Weights of a small transformer language model.
Training: 608M tokens, 9282 steps.
MLP neurons of a small language model. Each row is named by its layer, matrix (up: input weights) and neuron, and shows model dimensions 64-191. Each number is 128 + 24 x the weight over its row's rms, rounded and kept within 0 to 255. Numbers have three digits each.
After each neuron's rows, "fires in" lists the words (lower case) most often at its 100 highest values on Wikipedia text that the model never trained on; "fires after" lists the tokens most often just before its 100 highest values on Wikipedia text that the model never trained on.

L7.up170:141140128181111117148106130116127142145177119131151126122123147171125128137159144115102183169174148128058138110117109129139092123112137138146105137154179132103129126100125139117107123098139145118105118121106177126131077061098122123140149150139117119157117108151134143146069146162126117146104173122085111109146129139124135148110112119112121131105121119193167161118163178137107118123147
fires in: "to", "can", "could", "will", "would"
fires after: " c", "ed", " w", "ing", " had"

L2.up416:079094120126127151106115166103144113094155172085126112134132117157114152131120109138156129071125119128128115113107154126148141125124153142127123135110132088111125148134124095108216136120152131122172151136120097120123116067116140111130120134128133099114112134109088124137143123110178105182132119132136142144175113152107091137158125147138164126143134110117163133097123141123117148110171
fires in: "april", "january", "october", "december", "february", "august"
fires after: " in", "In", " on", " Feb", "n", " from"

L2.up849:100096096142097119123116107104148133128113122172102088125108118136109122142118137138111135139150140075103108100103159178092120103096174107120117112156130177110148103170118157111172101123126108165110153107119126162157118118140121186144135151107108115132139079129113151155170129128135146108192124105130088098085120154164090105135113103143113109108120130157148153156132151112142102157122
fires in: "north", "south", "west", "northwestern", "morgan", "norfolk"
fires after: " N", " n", " w", " M", " the"

L5.up183:127146115132113100148149137108127111110132116086127132104137141156151120135111138151097185137146154118145090120098147131131094114120127123129122111101153154099113125105163173094127140113140125142112120116087099146139133112101120124153142108135099152147179106114153090106084122153127123121119154099067106175095147137143139118119124139100154131113123086149094090155168143088125093116082
fires in: "and", "but", "areas", "as"
fires after: ",", " are"

L12.up896:112080124124096104156151111089117122142165121127156121162142146084090125124133133124126127131080113096153151108138128112120128151131076115126107116110119152149132118144126164082168139144119093148110137139142119095101157127167136145182150106129076153086155132136126128144082133145141146122111098116100141138131110126060152142109148094119114122073117122103127115072135137146120143126126
fires in: "such", "well", "served", "known", "serve"
fires after: " s", " w", " serv", " kn"

L5.up362:148124113139130144099176120126100152114144114107144116104101124159114118115120137142104100152089142112116156141097131125088148112134130136152160103075156141088127136107120128153165128116120132131094105166104134110095114178109129113132159134149135129113139210123060149139149151199164106109126098128152183095165129106128143056098104099143141127140139122153097111122105141130141155135140
fires in: "he", "it", "she"
fires after: ".", ",", ")."

L5.up935:111162130126120131141191105093106134068175105119137153125151148108110134108174159149151111135091113128116115132130135162106070136166109154114098129119147102114135121159135146143115144096119150117166141125130164114108165154126140146160108112118131126087147139132121134136100124121139103087078160092107149131166066133129152139101122105148140154133110125099062141102129156121099157114163
fires in: "including", "guitar", "include", "as", "like", "included"
fires after: " includ", "u", "uch", "ik", "es", "S"

L7.up680:128157108125095119126148150101128104096153143122117134134200143129155139079082138109140111132126129176144162113079129108161124093103113102124119107163134134129087146126155179158139126127152117173167149151114128142133098141114116170120105141127104126135175117130129127114135114136163140157109120106076187098126109167162158124127104119114166132143141050133128129107133139161098138106121
fires in: "received", "because", "people", "decommissioned", "behind"
fires after: "ce", "e", " bec", " be", "iss", "ec"

L9.up686:181141119155110135163115091159134073157093142142142141150112129140148112105114101088126146121106124100135127175105139100159109081086162113111139119150089145153078113156137124110097139121149132118108130121102144148176123132129140157101182104142105100107143102114162105109115132147093110116148125101102152114118169113167128148111135131118116128115146101158071147117114100112117109110111
fires in: "a", "an"
fires after: " was", " is", " as", " be", " not", "ame"

L9.up140:147110117080129145172150099117150154136104156122141145162122149113185179110109173165164127109139135154154078183148100089122096111100174116107136126128138155162128113087101118122160137122117137107115106094111169107145084139148139092115140135171131109111129147107145162111134154144131107102137121134085147122158130145151134162149125106173183095111093108131125129140134145178137091115126
fires in: "well", "according", "a", "title", "issued", "israel"
fires after: "s", " as", "ord", " Is", "it"

L12.up708:115101126135119136136158127128089152127110165084141155152131128103140136132148109104125094164167142118160154132142129130116094139101096121094160115128092094139118130123124103077128139173064133086132132101117115109130096140072092128141124112122104139111114123113086134112087150150128139105117141074132158137113170134103083113137111120146123138084117146152135102126159088147134122121091
fires in: "and", "who", "which", "also", "his", "where"
fires after: ","

L7.up325:126104147123139103173116129109171141101130170143141120137163163123104140106140098128149116099103120134089100097142135142134058138151142126110133145167132154099121118144144124148120151117118099135144116076096112124196128149155096137143111125103111152111140160156113139128134148150106099108097130100151117151119108138108177148114146193148074148145125107139161094092161134158088117147129
fires in: "as", "including", "include", "like"
fires after: " includ", "uch", "ed", "ik", "own"

L2.up801:131127135124115106118115138103116120151119157112107114135106139108147118148110124113156133139112133106114131129121149112130109155136112139116111140153106130124138127115142117119135093119126111128107168114110211117199086138129143125114122149123132170093107156141137104124165117107128098123152104112147152118110145115120151086133114102107041123146130143132156148114130091133134073146139
fires in: "these", "average", "following", "mathbf"
fires after: " the", " f", " a", " The", "b"

L11.up674:104137111095120121113135111094105139091106152148122142119108104145130200143151119150182089173146154136132127116141159159084134097114155154084159118111163123133130119133119175141132125155142115105109141166144147115178126130142113123142146166139127148117111113084120162151139115108104128160148123168157163159157138151125160099120133141112117113161120155096114112112147070126096159135116
fires in: "some", "both", "one", "because", "all", "several"
fires after: " s", " b", "ist", "a", "ver", "it"

L5.up205:133154138081099136102127140128127130141100115144179160152115091163154103148123143114101147114131172125128162150096131114162082127114083160139127141104166106100110145118131112111114134126145140130139114091102173092138104093108145105134132158134139159112094123145113077103160113148146128119135127155101122104120113128128139138136144124107136151138149128169158150125107138105098090154095
fires in: "not", "will", "to", "cannot"
fires after: " w", " sh", "id", "et", "ann"

L8.up800:137126151149153148181104125121156112115117140179148171126133142098124133085115121075161131132117150111131146168137073122119105110127151140133178100144152134152127075113177156111162125162154118120153119136129121117117112128131131081150124148145110145128113114155167135109114155144122132117110101128138115102122123116152054157148090165120106137125185125113142153135121155129151136134132
fires in: "a"
fires after: " as", " was", "ame"

L8.up396:121154136134117103166145140110147126119123123099125139118198154130114117118112101148147137088188123107058083101100143189111130130127193115151142140132167153125138101129173102148108107120142130174147129171123152129157177090112128118140099090145100125156120169143113156146113148128130154127151081136136138107128138091116112131107149139157146129120125089157120173122066144119125107121142
fires in: "it", "name", "went", "wrote", "to", "is"
fires after: " w", " n", "ed", "ro", "y", "ing"

L5.up398:122115155109101129128150127097133131095098126137120152142118153163102113152128139143076120130118167132120127129107134072127112126133156128104101122126168111124151128076114158112146113082108166147075123130093156117141126133096141150145088150148129106142114187114143152097134125170143178084107136123149155133159075110120164125081147135118132192136144107096123091116070149140125120127113
fires in: "it", "which", "what", "whom", "pequot", "he"
fires after: " wh", ".", ",", " e", "h", "e"

L11.up779:081129100153135091115132176107140125110153137099099131151147140139172139118163164073108136094169109110133113099117092093117146077131123150148095132142134142107093158129123145112124125156133127109095110125091098117161121150124118083128169127067151128145115141148133138144110113090156125140112129148107116138110138131109100094139117126125136155116174139134154129126147145123125139132117
fires in: "the"
fires after: " of", " in", " from", " at", " to", " and"

L2.up449:123112142115073142144123119136145134085141109139153110147096162110128135170138104165157129154083121137135089096150126163159116132132114138143152142149174134190139113113048164140170108104106141129121138157128155117180158104134104190149152162097092157146154101136134156097127136097152104100153104100090136122095154144082045136113142130150142133114115134110127115150141158121130118140151
fires in: "served", "completed", "resulted", "result", "assumed", "serve"
fires after: " serv", " comp", " res", " com", "um"

L2.up9:139129120121108140123114167084091124130095098128111135181098122146138134155152133130079146085113129171125142141067148106136096167104103145090129136136151111102138124175122219121109131108144185149146140155136126100133145087134065151152129125133116132112146106131105161103145127113151124106103110148091113146114176147138121113155152130132060125148083100106112128138143148150163116117145
fires in: "state", "hindi", "studio", "student", "indigenous", "wind"
fires after: " St", " st", " H", " w"

L8.up847:155099120121154101137121166108129185106150156099090155145115107108171107118096137123132165143157123098115108116098139150155138121173129141091137118122145154114111128138111112123102108154126132158174148130106154100124130127112146128152155104131177142143128086144150140123136130132173130113137171102165144121091133128152155167120191112170074146144093062092108158126106093090113109161114
fires in: "second", "another", "third", "fourth", "take"
fires after: " an", " the", "ir", "our", " t"

L7.up752:131159131145122121135141147113125173114168133089110157122141110119081137108123148128109083120115111096144146129078060111091112123120119132161169146078108159122092121123172139067122143126082160104142115086120144131130061124130116151136150122145119129138137144108146123103133116164150161127130145154139139124111145130143113131112158086155141140128089145137148151146140143089127107142055
fires in: "which", "that", "what", "whom", "who"
fires after: ",", " wh"

L2.up454:123108112127136138132167144106137115126129121113132096108123106129104116095106132126086140125134147095149123131145104171089125129106130091076119104147124115107150127195122144150122149122120129102119160116187130098137157116122080127146105105106141153119129099103106134158131143126123105108149115141126079147130136095120130113169151068112122116173089126211086169116102127101138130135155
fires in: "north", "submarine", "side", "south", "northwestern"
fires after: " s", " S", " N", " n", "S"

L7.up286:161128124099124136128134166136088122108102156139105106150130133107109163151145134115097135138139141125124137101094116153132111127102110113133128122098157095147142128113134132098166142131089130128101166146133112127086136150102096121152148159088090165128114166107101165115118081166177125104060127119136128152170189129124112111187081129127133126139144098127187137093127126103096145113108
fires in: "he", "they", "according"
fires after: ",", ".", " where", " A", ").", " l"

L5.up934:112140124130127098141112175105124099130102119094124137133125125186122134146093166144066148152128128125124098129141123130133112142111130080141152149076106143126128077096111170124164123110157149132086097156140118131136155155094113094133128133155119122131125186091088122104146133106126122135123109139161132155129121166164155070078081113137137131153135134111110076158124113134130127094130
fires in: "in"
fires after: ".", ",", " and", " was", ".\n\n"

L8.up780:121144107184131091172132121136147107093147114164176120140147160142132133155114159119119108163104128150124119109130114114137163131137110112140153134054134145091138166118110105147131108095102094146164132174154126121120107166155134099125150176170157128137120121123129159133153101110137157092118125136135149147177132082165151096108138141144115139129108112126124140112092157095169106097091
fires in: "this", "that"
fires after: " Th", ",", " but", "h", " and", "fore"

L8.up426:133122157118137117131155170143123140107131180152126120154148137123142181146128128155136107131140104107103123116155101139102171135119201125109117103123146065137109161128111137113162113134133126106143139133129112142166138119138087138094117169127106137108109104102107110123125121092153130099139131151147169161184138125129190127151154147123126124153142115097161121123122123114093076124162
fires in: "two", "both", "three", "of"
fires after: " f", " b", "ver", " m", " s", "ber"

L9.up76:081145122124124112084104137118129117088115128110155174130164137153160121105139090143103188135180150170106141124110060136150108101164123170151161123120079135103102105115122119110169121137110154120110111114111147150142146137114117123124122105141108158151137141150095155155144111164160116181129041106120129146145088136123128156131091147111118130115117095154105141109154164140109117121133
fires in: "can", "will", "would", "could", "may", "cannot"
fires after: " c", " w", " m", " sh", "ann", " l"

L2.up178:148101174142093121145136128114094151135094167130121098114133111094115124124127160158102131120122124108087126103152109133135110105108193128107144158118108112135049116109146175133134097227109141121114079102090140163112084142138134134119111138140137104121099135129144121119169092153126111137101124160127119120137160137137129100134111133136118113152116184138147122098135145130122102121138
fires in: "these", "black", "back", "flag"
fires after: " b", " the", " The", " a"